config.toml
n_layer = 9
d_model = 320
n_head = 5
n_kv_head = 5
head_dim = 64
d_mlp = 1920
vocab_size = 4012
activation = "quick_gelu"
norm = "rmsnorm"
norm_place = "pre"
norm_eps = 1e-05
positions = "rope"
rope_base = 500000.0
rope_fraction = 1.0
qk_norm = true
attn_scale = 0.182
bias = "none"
tie_embeddings = false
parallel_block = false
extras = ["capped logits"]
init = "normal"
init_std_qkv = 0.0267
init_std_o = 0.0
init_std_up = 0.0267
init_std_down = 0.0
optimizer = "adam_variant"
lr = 0.00197
lr_mult_qkv = 0.5
beta1 = 0.9
beta2 = 0.98
lr_head = 0.00539
warmup_steps = 327
schedule = "wsd"
decay_fraction = 0.639
decay_shape = "linear"
final_lr_fraction = 0.0
batch_tokens = 131072
seq_len = 512
doc_mask = true
train_tokens = 885500000
steps = 6756
dataset = "wikipedia_en"
MLP neurons of a small language model. Each row is named by its layer, matrix (up: input weights) and neuron, and shows model dimensions 48-143. Each number is 200 + 40 x the weight over its row's rms, rounded and kept within 0 to 999.
After each neuron's rows, "fires on" lists the tokens most often at its 100 highest values on Wikipedia text that the model never trained on.

L5.up1771,193,181,199,211,148,121,181,152,237,208,275,181,160,179,225,214,207,192,222,175,264,206,169,216,175,177,166,186,251,306,211,194,179,213,253,220,205,227,211,143,218,197,225,160,165,200,193,192,218,48,271,189,176,223,219,257,245,229,169,169,173,239,222,243,193,156,149,227,166,239,187,247,184,185,267,138,166,182,165,224,131,197,191,137,193,256,196,174,247,185,181,203,158,235,188,223
fires on: " for", "ic", "ed", " is", " was", "re"

L5.up642,219,209,142,216,162,218,243,184,199,165,213,163,198,192,160,184,143,202,199,225,118,246,174,205,176,227,111,151,148,249,196,235,114,185,219,187,125,114,191,216,217,176,198,231,269,170,173,283,212,236,325,183,104,156,250,186,281,187,187,188,180,183,198,149,207,180,186,208,218,194,292,219,99,173,236,229,224,201,199,135,196,119,191,203,256,225,182,169,218,215,220,138,256,153,182,218
fires on: " ", "ed", "9", "1", "2", "os"

L3.up425,222,190,163,116,219,203,230,163,134,203,192,164,140,163,225,224,217,201,311,210,254,117,164,230,239,248,142,169,204,268,156,202,128,177,157,211,218,75,234,245,192,195,199,227,280,140,221,200,287,169,213,246,161,205,112,191,196,223,174,219,236,197,200,196,83,204,236,197,205,224,204,224,203,86,150,270,262,227,171,230,203,206,176,253,168,241,231,172,204,175,152,256,235,256,187,195
fires on: "ases", "1", "ts", "and", "ens", "uns"

L3.up705,160,175,181,182,239,172,221,143,218,165,247,243,188,229,150,152,252,234,186,207,154,184,159,159,198,280,167,204,264,137,177,139,112,262,225,215,226,179,185,275,100,205,185,137,231,297,181,219,194,243,211,264,206,208,208,200,245,164,137,194,236,220,163,163,216,164,171,195,195,208,205,245,204,156,233,213,150,240,198,196,228,172,137,179,224,186,139,213,114,206,191,235,190,159,176,260
fires on: "2", "'", " Acc", "ired", "ists"

L5.up973,234,200,263,224,135,210,190,142,209,232,160,210,234,236,212,154,233,187,174,212,269,170,167,199,168,166,195,205,214,236,168,191,192,178,227,224,237,192,288,165,206,167,178,185,196,160,166,206,197,220,207,197,208,206,192,274,175,137,175,151,133,165,233,188,240,176,157,185,246,236,200,288,143,157,204,211,173,233,195,212,186,162,186,213,205,239,257,128,158,213,167,209,298,209,274,216
fires on: " |", "|", ":", "ter"

L5.up810,191,215,266,240,136,173,238,199,192,173,259,261,210,214,294,178,210,218,155,194,194,233,177,182,218,250,232,174,189,241,121,199,171,227,187,189,199,253,164,190,200,145,192,222,241,209,201,270,175,185,199,258,201,220,208,164,235,207,145,182,168,166,229,201,172,167,181,209,229,218,204,211,193,189,181,135,205,244,189,206,242,179,200,206,206,221,178,143,192,156,189,247,201,118,255,185
fires on: ",", " as", "ap", "-", "if", "\n"

L3.up21,249,304,189,168,224,228,187,166,142,196,195,246,174,191,272,234,284,222,186,137,230,214,164,177,170,223,171,235,156,173,212,117,151,123,177,236,188,61,254,235,196,178,181,190,226,231,178,173,177,279,218,143,185,202,110,159,223,223,203,140,246,183,243,208,210,284,172,189,212,193,199,285,208,164,183,215,307,189,188,166,189,161,216,204,241,217,195,196,199,183,140,135,270,208,217,132
fires on: "\n", "1", "–", "0", "is"

L5.up923,177,181,218,232,175,173,209,203,182,198,203,265,189,171,222,228,183,258,185,151,309,196,217,189,226,254,228,197,272,260,132,114,208,170,210,197,162,177,190,265,187,233,216,170,211,216,209,191,183,107,185,215,170,203,186,213,197,215,141,191,213,209,219,267,235,175,249,214,196,201,185,247,136,143,236,217,223,207,188,230,244,167,107,162,192,186,192,203,170,210,191,200,230,190,217,210
fires on: ".", "1", "s", "al", "land", "or"

L3.up1515,184,202,153,186,174,108,247,163,281,156,223,210,165,110,221,204,211,211,193,155,152,183,174,181,150,149,168,122,218,249,188,171,185,238,167,239,186,221,181,168,140,187,195,176,193,212,138,231,190,167,219,232,198,246,131,215,213,205,103,133,173,243,198,204,219,212,199,187,209,188,279,278,160,183,191,188,270,179,172,197,242,223,168,163,166,239,226,199,220,189,242,100,192,245,193,223
fires on: "9", "4", "7", "2", "3", "1"

L3.up1159,223,167,255,202,181,151,195,190,211,184,171,139,142,174,239,178,277,147,193,212,178,170,196,236,204,158,138,147,186,194,118,277,155,246,197,203,219,140,225,159,156,222,213,169,237,132,225,257,235,201,202,210,130,240,114,224,271,197,167,177,247,245,224,184,196,178,199,146,186,193,211,254,215,151,174,178,258,185,199,261,253,267,232,189,223,225,196,218,132,205,223,146,126,236,178,160
fires on: "1", "9", "0"

L5.up682,199,276,166,170,275,223,177,183,246,257,227,185,150,214,241,219,247,177,188,225,204,242,174,207,226,260,159,112,209,202,208,177,183,194,218,211,241,169,214,195,177,198,144,229,223,75,152,213,219,226,182,182,190,237,194,202,148,138,162,215,177,172,142,159,200,118,135,214,192,114,194,266,223,180,206,209,254,114,206,298,262,211,194,174,181,213,258,225,105,224,155,201,155,189,183,198
fires on: "\n", " is", " most", "\"", " Head", " since"

L5.up822,195,229,162,122,242,152,198,287,132,139,234,219,193,179,230,192,152,147,293,223,167,231,188,288,225,204,186,156,258,210,185,211,168,200,163,206,120,226,223,138,260,199,222,238,198,219,251,228,149,188,296,175,222,186,164,249,255,165,180,224,248,152,242,203,191,236,163,168,126,135,196,209,227,215,162,230,227,213,182,285,150,142,217,219,200,272,223,182,234,180,170,236,177,208,196,212
fires on: " ", " a", "uit", "end", "sy"

L3.up905,180,243,253,156,186,160,212,206,244,246,246,253,154,199,213,232,224,211,177,167,205,264,178,170,146,198,177,122,254,278,249,174,124,219,136,208,160,181,165,178,107,189,178,156,163,241,116,178,189,205,194,219,102,215,270,159,220,184,139,148,202,228,205,224,154,161,165,198,223,207,139,236,232,157,174,222,249,142,189,176,276,235,131,212,252,193,218,236,166,188,191,284,199,167,151,266
fires on: "3", "2", "0"

L5.up806,173,178,234,267,140,205,181,146,162,169,170,150,248,146,226,227,200,341,202,176,213,186,194,227,137,221,229,172,171,225,221,214,213,199,228,248,231,175,203,155,171,226,194,167,258,173,167,153,226,125,224,159,154,171,223,145,190,120,220,204,155,169,209,202,220,179,194,181,197,169,205,189,127,143,224,134,193,193,200,262,177,130,206,238,194,212,221,71,240,165,130,239,270,244,235,174
fires on: " |", " in", " l", " ", "|"

L5.up1676,203,200,275,192,203,193,228,193,194,198,166,162,170,106,234,159,190,205,236,213,152,154,201,129,152,207,211,254,204,173,211,213,218,172,195,147,234,173,209,180,251,211,167,218,186,187,185,199,192,213,278,252,173,148,280,241,218,160,163,148,231,228,220,239,202,186,124,141,213,142,238,224,189,161,273,238,197,222,210,146,217,276,193,188,266,216,286,174,232,176,268,187,123,225,270,150
fires on: " |", "–", " ", "w", "ig"

L5.up1440,244,287,132,185,201,126,228,198,187,233,177,207,208,131,167,237,153,170,219,232,139,193,135,157,261,206,152,231,285,239,158,164,150,167,197,183,230,182,219,166,188,157,168,195,252,172,168,213,183,293,234,269,148,208,205,258,186,152,241,158,218,204,203,134,227,214,188,159,253,234,205,264,225,206,158,202,229,205,187,239,215,79,235,241,256,206,168,220,168,254,190,205,225,214,167,177
fires on: " the", " of", "g", " Award", " Inf"

L5.up1337,215,242,167,191,220,127,195,181,205,179,152,187,152,148,186,144,254,294,195,232,205,163,166,190,194,256,145,200,201,201,227,129,158,155,212,224,145,175,211,244,128,269,211,254,197,193,182,168,204,180,240,162,177,284,142,210,173,198,230,148,234,204,263,308,195,182,193,209,188,183,151,162,149,162,138,162,176,211,202,218,177,204,208,214,194,212,149,52,222,143,204,152,249,250,197,187
fires on: " |", " "

L3.up1792,235,185,275,211,226,161,277,138,179,250,157,114,198,164,177,203,242,152,193,250,131,180,156,220,235,157,175,248,180,227,240,189,163,176,218,275,230,185,178,279,215,268,245,228,243,152,192,208,168,174,240,228,198,159,185,260,179,103,243,222,176,207,221,236,180,202,206,212,237,185,192,239,269,213,247,125,235,199,206,156,206,195,169,202,223,222,222,121,192,260,203,199,128,181,225,213
fires on: ",", "ol", "ul", "n", "w", "ip"

L3.up1023,194,219,180,175,228,238,236,191,190,150,194,181,139,162,206,247,212,258,210,211,207,247,154,219,254,207,189,196,265,234,203,118,181,207,160,154,200,228,172,201,114,172,184,191,164,240,145,193,168,223,197,230,210,229,242,220,191,225,193,120,271,230,218,176,161,161,205,127,182,165,141,192,257,143,231,262,229,226,167,178,189,225,206,216,233,215,120,221,117,175,176,168,146,178,138,145
fires on: "2", "3", "0", "up", "1"

L3.up1018,193,192,167,237,246,226,235,235,179,223,162,174,199,166,103,260,211,213,152,191,231,200,199,133,198,221,221,190,200,213,121,260,121,262,227,162,135,189,222,169,180,229,238,207,210,208,108,228,211,186,207,149,151,222,237,167,138,278,212,242,199,216,160,187,208,215,139,201,78,238,214,216,209,194,187,203,238,194,202,166,181,165,241,192,207,198,190,219,273,167,172,140,217,238,239,199
fires on: "6", " Mexico", "7", "án", "ional", " camp"

L5.up1877,97,146,193,222,225,173,230,220,209,196,159,168,186,172,174,236,208,174,243,204,219,190,163,213,231,247,212,187,178,255,193,183,205,156,162,178,188,244,221,231,264,182,149,262,215,234,170,204,191,224,187,174,137,221,154,222,238,208,173,238,225,173,203,199,139,165,265,201,146,176,196,234,182,161,177,201,182,190,181,109,216,117,239,216,203,218,250,216,140,224,199,186,157,194,163,210
fires on: " of", "re", " '", "r", "{", "ch"

L5.up702,190,243,179,165,189,230,211,209,190,214,182,219,228,200,230,148,130,199,199,202,188,229,237,210,234,174,144,187,258,199,211,180,121,208,149,193,261,264,149,248,145,142,198,191,205,217,181,277,250,148,354,184,148,219,226,177,309,178,228,136,201,212,126,113,189,173,183,230,175,202,281,176,177,203,228,177,189,226,169,199,225,143,198,233,202,215,198,221,196,226,187,213,211,135,205,223
fires on: "u", " a", "1", "9", "an"

L5.up1002,130,208,172,198,213,150,177,193,204,102,280,171,165,188,189,286,226,240,242,218,179,214,219,215,149,248,147,220,240,259,189,204,216,240,228,280,230,154,176,199,153,228,205,149,202,245,163,189,245,100,215,202,203,247,200,125,190,170,138,235,156,153,171,172,206,179,123,191,192,224,171,186,101,175,235,101,210,230,188,144,182,210,229,172,230,222,189,169,234,238,128,169,223,151,333,168
fires on: ",", "-", " to", "R", " by"

L3.up883,160,228,253,145,177,175,228,223,207,235,135,150,270,150,191,237,190,203,310,266,234,213,192,174,207,195,228,135,280,173,175,159,98,161,180,219,238,171,199,197,196,269,169,230,228,150,147,240,177,250,210,182,151,166,125,198,137,259,201,162,220,244,293,257,186,223,171,107,162,190,239,189,234,191,266,234,256,144,216,192,266,122,255,272,229,269,188,173,177,139,170,274,132,210,207,174
fires on: " ", " |", "1", " (", "ī"

L3.up400,252,171,211,202,159,199,195,204,224,202,256,237,116,191,250,205,287,247,183,199,199,230,174,210,196,195,211,79,218,215,220,205,98,162,218,240,215,188,194,262,123,160,184,204,165,215,68,266,192,268,205,222,133,219,188,177,208,192,172,213,250,249,222,160,169,210,214,136,186,179,158,250,221,185,202,184,273,214,177,193,150,211,193,204,324,211,169,210,115,171,119,161,300,155,174,119
fires on: "2", "1", "0", "adem", " Ret"

L5.up492,189,206,194,201,181,145,194,253,195,125,187,160,134,144,182,114,167,176,236,140,197,262,175,224,196,206,161,137,239,215,229,174,104,187,174,184,229,161,272,190,161,258,177,231,181,224,163,182,212,201,252,267,169,289,136,237,258,239,126,141,196,182,131,250,154,191,183,223,116,237,153,197,187,143,222,198,185,151,220,204,236,181,116,146,214,239,185,206,192,242,154,183,294,239,182,263
fires on: ")", " |", "6", "3", "s", "1"

L3.up1739,125,192,288,228,186,192,192,165,276,236,234,227,162,169,233,168,169,223,256,175,244,251,153,196,201,218,175,121,171,204,147,170,245,184,181,159,182,164,192,245,259,221,227,231,192,219,210,215,212,176,218,214,213,228,173,151,285,128,169,191,231,204,203,253,72,241,239,175,168,171,174,206,203,191,221,176,249,221,186,189,171,219,212,180,178,211,195,150,245,182,239,116,180,235,257,237
fires on: " ", " Arts", "igital", " sound", " offic"

L3.up420,171,172,248,136,218,150,191,188,146,187,193,228,176,192,207,150,226,216,222,269,155,218,188,212,151,184,161,200,207,195,191,197,144,159,182,247,228,173,218,186,214,186,210,214,198,157,195,260,206,152,211,174,264,159,231,105,158,204,180,232,200,227,190,199,229,215,239,206,194,193,225,211,239,113,127,174,163,228,175,94,188,258,194,286,173,229,234,182,85,234,216,276,179,148,143,204
fires on: "\n", "e", " ", "ellow", "u", " Black"

L5.up1339,188,215,209,155,105,216,244,200,213,155,242,245,251,215,171,163,199,267,215,167,206,197,190,232,234,273,138,167,234,204,259,201,172,233,186,129,233,184,277,258,242,200,202,219,152,197,192,203,197,164,216,234,176,172,172,166,277,231,274,140,151,180,210,231,160,190,145,169,200,171,179,220,265,98,231,194,187,199,197,195,205,136,218,222,244,270,140,150,222,144,210,234,263,125,206,286
fires on: " to", "end", "m", "et", "os"

L5.up291,130,228,239,179,208,165,231,183,235,174,189,208,147,176,325,201,198,222,230,206,175,255,207,171,245,261,189,158,218,179,158,209,164,182,196,253,242,204,150,204,148,194,165,211,233,199,244,255,230,199,191,167,192,272,194,176,208,192,203,209,165,230,160,163,185,156,199,191,226,119,268,270,222,195,125,166,194,176,161,253,229,228,140,220,288,240,165,153,175,200,258,285,188,178,181,243
fires on: "\n", ".", "==", "est", " is", "en"

L3.up1858,207,185,176,149,251,179,254,203,179,232,250,223,176,191,168,245,258,175,261,132,217,206,215,175,217,179,221,186,267,204,168,112,173,181,163,153,151,256,220,216,183,187,163,264,195,165,201,190,183,152,165,184,161,275,155,155,226,288,142,208,197,186,209,131,138,235,218,196,176,172,187,191,305,207,169,248,276,180,187,193,247,201,224,243,215,201,148,236,186,229,146,173,162,230,246,258
fires on: " g", " =", " River", "ae", " north"

L5.up971,199,221,152,244,133,171,245,201,170,199,186,195,222,227,298,271,258,186,205,228,182,164,219,172,239,238,193,227,238,265,149,226,178,207,196,222,140,203,96,226,194,195,151,201,214,221,213,197,222,132,235,210,169,187,227,113,202,258,155,253,218,158,250,147,209,166,195,121,224,187,178,289,112,163,238,237,263,238,162,217,205,196,242,217,182,185,198,143,244,158,224,233,224,201,289,139
fires on: "\n", ",", "6", "2", " "

L5.up344,167,194,254,196,156,210,189,238,139,145,182,269,239,253,228,194,223,112,147,128,150,239,169,236,197,194,168,171,233,230,234,183,163,246,131,246,199,139,176,188,194,183,223,203,119,274,195,216,189,197,207,287,157,221,214,112,220,165,193,231,293,228,172,156,154,128,134,166,213,198,218,242,139,135,259,200,191,220,177,203,189,205,251,214,183,243,240,108,198,203,214,254,221,171,258,266
fires on: "\"", " |", "est", "stitut", "”", ".\""

L3.up1753,200,225,173,140,183,219,225,234,232,199,183,145,168,154,174,205,237,162,240,227,226,129,140,223,137,171,126,134,178,242,165,186,129,227,249,264,208,189,224,203,155,198,170,223,184,249,206,175,147,285,172,170,203,175,217,175,242,212,207,228,210,214,147,210,196,190,241,161,194,153,132,183,188,176,167,186,282,258,122,234,230,182,288,178,194,193,192,186,58,196,80,154,208,238,145,217
fires on: ".", " ", "′", "°", "hip", "uel"

L5.up1220,231,218,197,191,138,204,190,173,209,209,254,258,281,206,235,234,219,250,193,190,330,221,134,226,213,196,189,171,214,223,208,174,138,206,219,181,232,159,162,198,135,175,155,162,201,245,197,183,203,180,161,232,205,232,212,179,242,129,190,173,263,272,274,221,252,209,201,128,220,185,254,221,155,169,193,114,137,205,190,226,238,175,173,221,229,242,273,215,173,237,175,254,168,203,227,187
fires on: "2", ",", "1", "s"

L3.up1330,184,239,256,232,186,126,319,231,241,255,164,201,252,170,142,213,213,192,201,140,196,185,169,106,170,188,188,195,233,188,176,232,183,215,191,186,207,252,284,188,130,204,156,261,236,199,141,183,170,215,238,211,200,211,188,267,157,207,156,214,201,246,206,174,247,132,130,154,131,133,216,192,181,258,215,179,179,241,151,157,142,111,185,215,203,276,241,159,219,234,163,265,228,214,225,176
fires on: ":", "h", "d", "p", "ce"

L3.up1709,180,242,219,134,248,77,335,182,211,227,231,267,178,124,219,237,292,216,204,213,228,197,143,178,187,175,172,170,237,231,214,148,124,196,158,239,195,235,232,193,186,158,166,227,166,152,222,164,230,213,173,223,142,206,178,142,190,203,202,190,219,239,237,107,186,155,172,206,130,138,207,168,236,193,239,232,248,212,117,228,219,225,215,186,268,246,200,251,217,250,221,197,118,172,160,161
fires on: " =", " t", " g", "a", " h", "\n"

L3.up959,196,304,237,294,258,260,264,198,241,169,174,134,236,215,258,181,168,206,208,193,217,230,218,168,203,203,232,226,194,178,84,151,221,197,285,199,193,260,228,148,139,183,197,187,140,182,219,210,222,237,200,205,172,234,217,133,165,243,206,179,263,199,122,212,198,145,249,167,122,208,177,211,202,188,223,190,172,185,201,201,226,151,232,177,228,207,223,235,230,181,112,104,259,305,186,149
fires on: "7", "6"

L5.up1496,239,254,183,173,133,216,247,130,301,229,219,277,260,128,223,262,203,172,201,236,219,203,248,233,125,279,177,143,214,198,138,178,148,186,186,248,199,145,151,203,166,134,196,183,230,226,163,209,220,214,230,272,198,221,170,241,195,189,163,174,213,178,169,175,158,173,158,203,211,208,197,206,156,226,212,228,233,235,206,189,221,159,217,150,163,219,199,235,128,207,144,201,230,200,153,240
fires on: " are", " ", " is", " a", "0", " were"

L3.up1453,288,210,181,265,244,168,220,181,178,199,172,258,132,184,232,196,205,163,195,123,177,218,167,214,190,240,182,153,181,237,259,163,108,186,144,225,240,187,239,260,166,178,203,219,215,203,166,156,303,273,210,245,210,287,171,213,214,197,187,179,268,171,159,199,219,205,188,204,154,215,159,270,213,142,208,179,294,221,191,252,267,222,234,275,168,178,121,236,153,205,169,153,189,212,179,183
fires on: "2", "1", "ography", "4"

L3.up777,213,193,162,171,144,245,278,156,194,212,234,207,170,148,183,131,229,140,208,251,213,227,260,166,129,203,159,236,210,232,160,232,167,74,148,228,171,248,226,263,254,171,207,213,208,193,294,190,232,201,214,177,207,261,172,169,181,221,208,186,260,255,271,158,223,267,172,248,220,163,174,163,224,202,188,225,193,178,171,246,178,156,196,172,262,230,244,143,200,211,190,190,163,264,175,204
fires on: " Bank", "ows", " Sam", "aph", "ae", "hod"

L5.up875,243,301,173,145,162,140,247,163,227,212,172,201,252,157,222,197,178,199,230,232,144,149,211,235,250,141,160,187,236,236,188,183,137,204,198,224,167,245,227,180,139,217,150,207,210,206,186,192,229,166,250,226,222,147,188,225,177,158,150,226,176,206,237,269,239,187,175,163,176,194,221,229,148,256,212,206,228,163,162,250,166,205,267,150,183,201,209,100,217,203,141,267,202,211,292,180
fires on: " ", " a", " Mc", " Win"

L5.up1869,166,178,204,242,128,180,221,265,196,265,210,111,235,127,203,107,170,167,225,254,200,225,242,206,155,198,183,195,143,169,260,172,195,177,219,228,233,194,175,179,147,188,178,259,168,170,157,224,252,195,206,225,121,226,233,191,231,282,177,183,241,239,230,181,209,201,165,232,219,199,198,186,171,230,255,191,232,239,214,253,202,77,217,145,251,294,185,222,212,215,194,222,249,214,249,210
fires on: "-", ":", "1", "3", "2", " |"

L5.up1680,197,295,105,164,203,110,183,224,178,274,201,186,232,160,233,188,191,178,214,214,171,222,91,177,174,234,112,203,256,203,245,202,200,134,169,160,202,156,260,224,246,180,128,244,219,181,247,181,194,234,232,228,181,253,124,203,246,201,80,169,210,150,294,235,167,151,150,202,228,240,133,176,193,210,217,251,192,163,190,272,177,160,211,250,180,264,232,177,218,182,225,221,177,86,243,227
fires on: "ot", " of", "end", "S", " V", " Inf"

L5.up53,186,196,261,164,281,190,220,116,237,201,258,287,210,183,226,149,260,172,212,200,211,206,212,209,86,227,238,191,144,224,129,156,204,213,243,130,197,188,205,149,158,150,175,223,165,263,223,212,248,167,206,187,160,175,200,189,184,263,242,138,210,187,190,213,281,154,166,172,151,163,188,193,148,200,212,226,229,174,192,208,225,188,185,169,183,221,146,231,100,226,150,186,208,199,225,281
fires on: "0", " ", "2", "1", " m"

L3.up1660,162,249,276,122,163,166,197,184,216,210,264,244,268,170,220,233,222,244,178,176,218,224,159,249,195,225,154,192,214,265,166,147,248,191,194,235,165,294,211,189,114,184,180,223,190,209,180,216,242,212,201,158,227,245,244,204,119,171,125,165,250,154,171,141,217,68,131,199,179,201,203,249,146,212,208,179,192,196,188,200,244,209,180,165,232,225,195,188,143,270,130,217,197,207,275,276
fires on: ".", " ", " and", " of", ":", "c"

L5.up1468,201,236,253,219,192,164,195,204,190,215,199,138,191,183,220,252,199,144,233,168,198,128,141,168,226,262,155,176,219,178,180,228,259,196,185,171,179,241,243,269,180,222,218,127,156,179,219,245,230,193,246,266,164,285,130,238,207,264,215,195,153,188,221,251,200,204,206,202,193,131,201,237,150,214,186,221,193,154,207,171,175,178,178,263,216,225,266,170,221,153,224,237,162,144,189,305
fires on: " |", " ", " a", "ou"

L3.up814,162,240,210,130,243,246,199,255,216,256,322,77,156,198,225,256,193,253,158,118,184,256,183,162,224,180,189,200,207,229,227,190,119,198,192,208,172,174,119,200,212,239,202,233,243,170,304,236,224,104,175,252,158,276,226,137,231,252,163,100,195,138,217,239,204,197,184,191,241,201,215,291,184,162,146,156,187,198,202,225,208,261,198,178,160,232,159,201,257,275,143,179,245,173,192,172
fires on: " Republican", " office", "==", " French", "as"

L5.up528,151,228,286,179,176,196,242,186,229,180,257,199,203,209,180,262,212,305,162,236,149,148,146,189,178,209,219,229,299,238,212,244,172,192,201,220,258,257,188,212,136,229,212,205,183,241,196,201,204,146,202,152,161,198,195,181,213,140,173,227,214,261,250,159,161,199,196,168,205,259,205,221,136,146,196,131,209,268,189,168,162,119,165,252,161,287,194,101,182,225,213,233,154,104,170,195
fires on: ",", " and"

L3.up925,180,203,289,106,262,178,212,226,105,130,129,232,179,170,192,262,222,216,248,204,167,185,164,161,224,224,232,222,192,233,192,165,178,116,204,257,195,228,151,210,227,148,184,214,209,162,238,118,182,250,246,244,191,166,173,144,259,204,170,199,192,246,145,224,141,248,167,195,160,154,229,281,206,148,213,231,178,216,191,252,179,208,157,201,266,239,175,156,214,148,220,145,157,244,245,210
fires on: " ", "2", " |", "A", "g", "per"

L5.up755,201,235,153,184,124,292,238,168,184,272,169,209,183,217,200,254,166,256,252,214,182,182,253,169,209,256,186,182,192,179,204,174,192,232,228,294,180,126,182,187,199,205,138,199,210,145,163,279,212,170,303,190,189,205,188,152,271,184,154,155,231,201,177,158,152,235,165,221,189,144,236,176,186,222,203,181,156,143,127,150,211,155,165,213,168,224,216,221,222,262,225,211,236,182,182,252
fires on: "1", "2", "h", "amb", "ul", "anc"

L3.up1891,196,172,208,177,193,225,186,213,265,139,230,162,150,119,226,168,221,168,273,225,152,175,151,241,231,218,142,203,179,257,185,200,172,197,256,156,223,233,225,250,172,168,213,234,107,145,199,192,240,264,221,194,168,287,178,140,245,199,164,189,201,166,169,199,99,186,168,201,244,222,204,258,184,163,210,204,274,217,213,139,273,200,227,286,233,190,214,154,164,214,114,184,253,249,150,244
fires on: ")", ",", ".", "),", " and", " "

L3.up530,236,199,208,194,216,105,199,149,237,162,279,224,106,152,246,158,213,184,136,180,241,145,123,181,57,226,179,189,229,241,208,160,203,133,225,192,166,236,204,209,190,183,238,185,230,191,88,236,207,115,163,203,158,281,201,137,177,190,127,150,208,222,140,169,175,198,195,206,156,230,186,209,235,151,203,207,188,206,173,216,233,191,155,258,232,201,189,211,184,213,196,190,233,230,239,184
fires on: "7", "6", ";", "2", " Nor"

L5.up396,205,159,156,209,144,172,229,202,250,201,223,227,176,241,148,223,194,154,230,213,158,171,202,274,185,277,171,171,227,189,235,159,127,171,178,269,117,268,206,187,164,213,190,280,202,166,165,245,251,123,232,290,206,224,122,194,235,257,87,207,191,279,165,167,151,183,149,188,237,249,236,253,155,212,187,185,219,239,164,280,168,189,161,176,252,223,251,220,176,202,165,179,184,221,209,281
fires on: " ", "1", "9", ".", "2"

L3.up424,152,241,251,176,179,168,225,205,232,253,183,214,160,144,250,231,189,175,190,179,252,168,176,203,218,202,198,150,254,208,188,197,200,147,233,133,170,185,211,186,215,198,190,211,210,213,154,208,172,178,194,214,189,262,157,220,169,272,256,178,191,183,223,225,243,208,187,201,190,164,192,208,204,217,262,201,199,161,191,159,233,191,218,274,231,252,176,176,206,177,241,212,180,162,205,263
fires on: "1", " |", " ", " Ch", "i", "el"

L3.up1078,173,194,171,227,215,158,195,229,144,239,134,203,256,113,195,173,200,193,159,168,227,173,247,141,189,130,179,174,257,165,210,193,204,192,109,144,191,231,185,133,176,157,183,242,218,134,204,288,183,226,234,254,159,184,206,210,143,295,192,229,256,219,266,219,204,194,165,193,163,242,203,164,184,224,234,181,164,227,152,204,158,102,270,181,245,229,180,171,233,116,246,263,261,237,187,178
fires on: ".", ":", " medal", "1", "uth"

L5.up1283,162,118,251,276,182,207,221,202,241,219,230,227,169,150,224,224,205,213,227,170,185,148,202,156,224,249,182,171,278,323,186,168,179,200,262,179,271,220,219,184,180,217,194,119,182,188,195,174,205,142,216,189,207,241,251,209,96,191,150,207,225,238,149,205,195,192,177,209,171,265,217,210,184,188,221,178,226,228,199,255,169,100,212,174,198,204,189,92,198,213,156,205,174,217,219,243
fires on: " to", "\n", " died", " is", "ed", "s"

L3.up768,132,200,226,188,252,198,321,187,195,257,243,244,218,172,192,204,262,292,224,193,191,162,207,211,202,231,193,254,188,228,197,158,87,170,166,240,186,158,251,193,180,137,196,286,168,159,232,204,298,160,200,167,202,277,138,157,263,146,162,220,202,201,143,222,166,253,185,178,205,114,224,192,195,170,211,257,255,208,178,171,245,145,216,252,290,238,180,208,163,183,197,220,143,164,167,193
fires on: "==", " mus", " =", "ae", "ar", " sh"

L3.up1667,158,250,192,252,147,130,266,181,179,199,193,171,216,194,241,196,284,209,185,169,283,191,240,230,113,209,163,226,211,235,164,266,183,232,151,212,208,184,174,231,224,190,214,150,214,227,218,177,162,101,204,208,176,222,142,227,175,237,140,154,259,220,235,227,246,204,147,203,199,189,184,172,209,251,213,193,239,260,142,190,231,230,212,305,192,208,230,173,226,228,234,210,270,139,226,209
fires on: "0", "2", ","